config.toml
d_model = 448
head_dim = 64
d_mlp = 1792
vocab_size = 3139
activation = "tanh_gelu"
norm_eps = 1e-05
tie_embeddings = true
init_std_o = 0.0
init_std_up = 0.023
lr_mult_o = 2.0
lr_mult_down = 2.0
warmup_steps = 200
decay_fraction = 0.904
seq_len = 1024
MLP neurons of a small language model. Each row is named by its layer, matrix (up: input weights; down: output weights) and neuron, and shows model dimensions 224-351. Each number is 128 + 32 x the weight over its row's rms, rounded and kept within 0 to 255. Numbers have three digits each.
After each neuron's rows, "fires before" lists the tokens most often just after its 100 highest values on Wikipedia text that the model never trained on.

L7.up1634:173141119100106129167136164140075113103099137135106153162084187125079107110174115112122066133104077090080146131207097150158202128123128104107101111131116109153126139049131139118131152151142108185108118114105116105088151125126169119124118099119110139176146169112124140098096104126091100166130197105132135135132130128164087182116105124176197136114154127192118110141140134195092112083084
L7.down1634:066134133103087101134148140124114115109174176155098175122154141175128124172116124157123180080124094144181091131136092114085130143121124113145173145129180152084117134114124114101152238117173104135073137152099163135174135126152138124113139107121137122131143172094073145133139119141087154078078122103115110233130090078112062116118090126168127175195127068121126115103147117087103135131152
fires before: "\n", " ", "|", " 0", " |", " ±"

L7.up722:110110165190153127137121105114125092129094079182069139130126191091104116115102096140094137074086094173117109106119115120135164172140138123139194116144136140083212154089138120127082161204102108167143107150139109153126169153085115173188139163157167145153122159143147128127077136155121163153108102068091179217151127148115167123101116109120134147060127118117148157151131139161196141125139
L7.down722:204092120144118113060117103108126155118103164130185142116088102149111156146171128050103171122170091116122144167108069149146066095144142139165070144175135140127140129149168144128087122120161130143122197105111098126160170115075095135107111152105125109134112104075073100096162173140150045127111170142110088126088131140084157171104127130129122153156182079143101126043157103080114099122093
fires before: " a", " the", " to", " as", " an"

L17.up161:142157133128170137087201087137094073170054130104132109102168105142147132120065119191103129100198057124133078173105105079093164180109057115134152131192108138174122162073135169099115127106167097106142127132152122144118091085142105130058164158124145148173180071123160175133147100146126129095133093118113141142148174120142144082072169111143127076090091116168111116088071105133106132102066
L17.down161:166143113107088156143118124107106182133182138156088085139069179104117095129109090161162128108116147175120180149153146115104101117119150139157143120126121132044089133153096081108172156116166188043145168100122163137142156160052140110148189144159196109135176169108121122155103120138095112079138144169146180124123129133170103122102101089052099046127179139132134120074140175061134149167190
fires before: ".", " to", ",", " in", " as", " by"

L2.up240:179077079155074127109089172197178094125093097151164124137126191093100147130155101098123164141154125163117126081139151045160124154132154105131109146131108088104177210145136127109123124147124099131088123133221071171131210098108140108123086157189106100161115149122122160187119111139119104104189138092133082126112135126123107109158166205141131092134177139128093108158123175129073151125178
L2.down240:111094134162126122111104096125108089131115103083147167104080164145140209082150140073142115106114172157165133142157150117213117121057168149110063168103126149074178113113212122125094111143149090146128132135192114110166114140162097155093126102196125118140105143130167148133134158155146144065132115182108120135070184122170114177140047104172114121145100096122109089190114105182128127162157
fires before: "\n", " "

L17.up10:210126132132139103135059126166069096121140149092130145135052137186163094067135137147135127164162092157097167088144081119156179152106094123116118131174104158162107111085117161151160190085114121102149152143144106100162078160163134170128163167158146171150047125147117121117129092059168134123129107114157119171181152071190095167122079089063154118081129138105121170099137173128161123103163
L17.down10:085107140117118152152099143105117116068134121147147130079118128133143098177185100164158102150147159103118083153163116083107066128129151178051094121139129201125097177123158135133139166149202125089124160127153089183121142105069129136079173065105098160188090069131131096140109156187059130148074193148106058109076110145118155121188173116183114147134154207112150195140128145149131076169090
fires before: " that", " the", ":", ","

L17.up1573:177105138094191083145135151109105140122175134070126089146148020070099064121125104228166147132182088159111138146131085144078088119151104174119146149143133175152130077112084165133161134124156108103070115128138118137183178114155091179203125123097073151080136131157105145146104127147107147184198085144102081112105127133129132127135133103099122071092133125170090153084127098091145172124225
L17.down1573:149172092156123124118160073130094132130120172103120125117123158138186109090094151088139125138127116095070118121154117121129178077127136149146113046137189141080143169139141162097125133149154164120170160080174148141155114145065178157125109126145156098123153078182095087068152113165156161104086098097110184145156109134165096122122146255119115098106121186165108128147172057105123116123154
fires before: ",", ".", " |", " and"

L2.up391:149127142135121121197161106130070154109123123125120114105107136125133110166159133112145075111152111156135135118156134082127117122146128137123112104085129059101119144178193039145093156090100084054095133154145101125148131125113174089139168141100126112159077126087137161127133116127168128167147167154141098198117071165096100131157137044113127178127147138096101074075126185180128158053151
L2.down391:126120128100132114145179139149045111094090156129104167100093132158096106123190151096095139148152160136117098060129118115146165121140106172162117130090152064173121162143128061159028112125145088088160144127165110130129124090114151081088167132119156130139067066105155188118114145061171108146170132202122155158142063136100126130170105085149096101092090135159127027049142144155160138132094
fires before: "-", "\n", "|", "The"

L7.up792:109127114125148096079105095137062128120123143118128145157112152131142132150146094156134138119130160125106110111137089099152078140149105092173130099101091125183069178137152082127180135102163166135175146124120185093171127136155118153005101156129142127073133080072222167128092107119158133121100100127171102095093102167178006184157132124137109105143079149202189125114152142154143155132167
L7.down792:141184138112184143127096149084100081078099154112101093153156114092104146115107108077166084150165098147166052096151203217103146189188132176108107115152171094120109094226111063128109099108134070167129101145105093133117088166142149106119148128050123159087131157103106109110158127102160093160136126102144144147145158135143103141135155116146113162140150185133109108106100125122127134073166
fires before: " |", " 0", " 1", " (", "e"

L2.up845:152132128172104158103072144186161105058147099143155108136075144148127138147128177066121149105195135121107144148107144139141145117167182124148086161134091120153154157142135120144122143144180088180105167156168100202168118154136181160113077140169145123150120139132113157126122127142107119069130146123121152083142060134126140109189113122135128108172171115172118096155136138145174111141126
L2.down845:154132122153146150134109139169136136141112124112143156098093141167152208117113148082082115087134174108150084124079144114175127143088192134134085126122079145125173116129224197152101097112149126173133119118163138215195107137133141203110128066190130145096094104142126139108148108146132122081116163134158119111143097139094120144140082110151121120170126110152129131157129097129127143150121
fires before: "\n", " ", " 0", " 1", " 4", " 6"

L17.up742:164162163149108073116170156190158131123160145092105141124161093138148076154095140082149094075116123153170112098097102094091144111096130125112113111104136151087089114133143160157150204159114140138128105181140127118110189121118160151179131128153139156139187103144137173142150147120161136130116129140140124160098166092109187103110184115121107134109081106114106170122109109102114138051098
L17.down742:150122114153102100111086149126164136147083096049127108156133080155125128174089123135139173159171126109122120120150165122151131154139088184147156120138118188113145097070142070116095087104077024162162153170142112148109141115223109167111115092147145085092125170151108042151141093151213127182149189097074161177110127183168146099176154088144163109176142071167112125072089101140103083161089
fires before: " 10", " 11", " 9", " 8", "10"

L17.up211:136140144129192146130109145113102147192117124089129137191105150100173147112107243144127147115155099146057147150143173170094131071120112174100071144123127088148111121099089154150120159147117086082147155169137066137135121149109104151119174127176152134104120068150121149135138114101084144132181102141161173152133081027179122097161124092067136155143103151075111158136119194129107091137107
L17.down211:098121111150083109091137076103120125182160125095194166157130097153165159116143148144139114163108133090069089133169100166121155144149131123129084123169138182167137069088134119129133133145093149115171127115128124145141200134136128097151178115064192131132125098110112053159090121129139153071052120112173163171144149110106076116100132194157078162106123116134141167190134112095146123109134
fires before: ")", "),"

L2.up674:136098176091089176178135107165142096131086112138048206132215098123099202148139130125131126103087126089171154147099117139161120209131136094131175117153108152164121101109104155143093110200105158162097110092117093132173152190120187112124112046158139076091187155093117128183126140099078069093098120089140139130157097141088111142143126102155155121112156141191171175129103109140182132147141
L2.down674:107150164163129127109130124068156158102128108157121194142157155106158129143161143119104142121164104114142195109097099114144153118104087160217164149131151174107103095154140097215188099103050132117146147157066074075152093170107137089151135082130093139065146108080115166140145119104146154132157157100198164132188114132099168089112162094158134150093146102129142144108128139137097175093132
fires before: "\n", " by", "ed", " to", "ance"

L17.up1438:118153152152166083158135123143109154137067158123152104123058160110129141143102089152133130132067111069110108164160167129124152178130146108077192121100121144142134145112102187161124162166158135169184092120137129146070137141119118099135107122100126119174149190128107148124165115153089115163182122152143136200107111131137183139112119181172088075138131091101120142108112115136093110114130
L17.down1438:121101121155116144090113161107140129200166174109109108178179113121142125144114133081106130070148127110104147154150127121123133126117123181130085167117159102135156103117142167128130118121139135094088133130089118108171110098114073163131102149158153187102090117154167141172111178087108126138153146140142131142141120125129114105136240156148178138135196055154123137118087077174085072135155
fires before: "\n", "The", "-", "H", "S"

L17.up843:110156125171187230161150220137074126117073139138103107155161137163104152156101111167159041109183137144132138150120130105085097149123140124157171202125126103132082106149122126077141150157127173176103119151086128164118038168085076129186090070151123129132147076143100076128120130122144160160129143187096083131173156126137069081111155103147146153069143147158180146083094118127096173149115
L17.down843:068108141124185191101142160088098102116112109142147108152118089138159161187127142159158098118076139149164137161128136132134143139121126130095153128089138112124090165145065158082165191156061178147153066094100117102204111107155099146166141137125152085115151170116109157130194152142092072099096142191112156107080157158115153194173164161113074141118118160184093130094143112059144163154108
fires before: ",", " was", " is", " (", "."

L2.up1137:132141109111108089064131201079034136150085202191171122093108173165125162148142147165173203124154158187135172081119068161179113166160133127096149155145135160121103162179122126150133132117168133152107086113171164153139132106153067089174139081139116124121166117148089062101115113144137188145110129116093143101099103130129145117112072186106153141053104118139124103117147147141136116127113
L2.down1137:161131208167131187108147115110087090101090140149149162143118124140119147062068067157132159119149097116093194113101153133125113164075162155140155072147111161094074159140150166112078145053125165111075116157120124104092151118188117153166134197114130121134148120149157215138073119112101156161134127133101154145124141136081099148155117161174127172160160105101129080072123135120160096100162
fires before: "ions", "ively", "or", "ing", "ric", "oral"

L7.up246:140102139114138111090138133133111135110107125126098125088075170145119170126100119135139111109134107144111185124156110164144114160115183150186111146090193160171099128093133123148116125090123157053082169114111120079093116151121104127112157163104145114137142074140144166082125145084187146131157126193094144147108142150166173174165104153125095133126151172083123094144092100114095076094145
L7.down246:105105146148071096148156107132126077086069133079162083110125179118128146178090138096209112121112164115069167135207133161167118086127190122137076096057150126148143069076149128165174137104068143085192115139185127136062132128134141142094075148128123147137104148141145142106093066127186147143161152235147086135122103148149136158147103123138143180146127111070100056099087104117140167091172
fires before: "\n", "|"

L17.up877:155115105172088142123083140118124135167121169115128094138133144130098188105167150105121111060175144146124118128139130114094109124084192106075125123140145083066132102084127150163154144158106201167111118146154154136088082194166165207115159187153078134074124125112143119115148146104119168166138147083154170136105120168158152149201089107114132181121132138072119143176140124165092075120124
L17.down877:152135219106118110114126101140078119081136076155143141129155092114097139105157191134159127100159136165148138123170117147173119119181107118088100055127103134100097075164105084117201166154062147133146107157111098045176136133143118167119146148172186149110098098074175143155079103123178184134107164085157170128145133155116157151116153202161172179144135171152137065129215080124147083121112
fires before: "),", ")", ").", ");", ","

L17.up1203:101149147092155159170105074170147126179131154126127108136084095033168130102138093086095089110128121118127135151100103129162130124156146075149089065098164105121176086090202140150160061133077189083110165121106057162078105168075062064076149136084103136164192096105126126097132100193101059124122117152134130112103127162167119143144154083151100185063120117187191125146128147090141180133113
L17.down1203:129131165110167123139126074122052130097140052152176136137078106153153113180137158116098191119130103140114205101151130154176140108083137074097119214090105126124129117122160142155170099155150139146180159122076098122171158131096085136101090131144121102052075189103071090140190136115112182122136122109153122086185090110144123131105120102118097119145133091110115141169158119136120164113126
fires before: "\n", " The", "."

L2.up1035:114077076141121137208148066139076099154063150139164114093166120060137147121101060137098128187105161138103109165151092179196139106126101166148154145135160123118133134051076203143101131127156087130109125124094117043173188092107124174138142085138112118094146163177138084173098080151169150199100105119137178144149123084149074128118175129143102146096185145135147108146116124072120099111080
L2.down1035:152115066129135172114134102152081157152110092147133196111150094163106161172088134102118121150093094153125108174110150155125102069099069148130121161143148103116111145094082138122132134118142153116124159121124084091070123159087074182181170137159068098162116148138121116200060095115147108133120119149097151197127071172090079133096152086146155118089176101097094113131065122017091085152136
fires before: "k", "er", "med", "y", "un", "e"

L7.up1359:149104065149075197123130149109120139123095119126110066099134148094156156121120137104153096115138111135115126106105127095151164109090140168096149137093193143178173116040086159147134074135142102098093172113129133102153104138150077133138114152151124058201093088127122170108075099151164151152092097136110157098127192149164085127119167098096109147134116141076142167108141140146120113191149
L7.down1359:122082177133106161176152142177171159088073073110119105163133135093141179120132171097142152099121058108161117181089157125123111113145125142148081180055134186111134054092115116140077109118081094131157137157144116103178135099067040106147120114143126114196102116151102189130113090105154121131101181195084156113118147133123112109103119071117119164116142155133075159110099112126128143126156
fires before: "|", " the"

L17.up1069:102137123075096140092173119102126123152138079142085121133165084139135173156085141251105145140082108108119130232188106161159130095168109089160091169108091085150121158166126151150120098126103102130082167160087100121112114168092120140091164155134079165117153107121085096111076104102148071135148091143097118121108168092095142100171145074111135150113177091060109119108087125098077111119106
L17.down1069:131176146122119176186181150126100198086076149072147157171141120155066139112144127117101091195108176116109228084130162168096149118110168151111144189122129126132126079107124140149160147127109139150211119093114169147084132107123104194171096174126174085087174137020089177138134119136167094095156141185108123113151104085094127119174113210082136149153113162140127132095118148138094133223120
fires before: ",", ".", " and", ")", "=="

L2.up1243:164145113152076124121145158154129112067171186147135163135105143104136108115195073096179156145081153173112155164142156091100149188090144107078106148130141133125143116093114091049175178140146211144125181142168117122129112180141136092116083155156095162129138107134172178155140120175122099098139140147135119156059132121117126076163154203109072115106133135139094122091088193151094089081106
L2.down1243:176114135133162121114122118086089114134117106136114122083059135125145171140168123153112133130168149144167122157120172143042095127110146098095083117119153130126161112126175108164117151185186119097172122088077126105143099164144132140120105195129159162146086126150131106121123191193151163178164203125138085119129111154153151153134165150116137123146131074100144128112158118124158139120124
fires before: "\n", " ", "N", " 0", "W", "E"

L7.up1759:116079121101160186153119134121119187075133159207099147153116111126089136140177124096145174125152167115159087130128123127111172114130133119077088161101107132091114147113172061173128155175149125175146135128105072148149140142140147096114156104085121120066132144147093138146096102120118114106098110077139091138082089134058161147089105116145130139122107107178088128140160158165095085122148
L7.down1759:139131100128066117159132172138155157110165144094111151155194108113140073100170116196111132124096119140122065159138101175152136142194175124163086153116164103118126107129137062103172067132098095202093122132127098099113143124079064155089058155175196120170078115142094189160130084103128099162100102166161145091088153168152153147141113141140148110140145166147114130103107112102103171127062
fires before: " |", " ", " (", " %"

L17.up1123:131127069145115121152084097166096165112117115143143109107145120141151151107097111111094155122123136123102080109126181127143131168149082185115128169147118138129121092160076137120122071154126169102132111154124085186182103154113049129148087138128096055103095082025177140151133101137158120104102143099109189096066124103157180090133112102140179156114111159098193178173080116093093097108156
L17.down1123:084117141107138116131128133128087137108111120119075120122145098139020166123087090168112123114134186189171158140076099119160146148123143098181063136115051129080149163076125176172103153049103097104156081182139116133148128135102116130112089107129074121135059114161076095161129151149179137138101140196107154133136101132139144108108121194125143127137148095142090115138127164096150153123126
fires before: ".", " #", "°"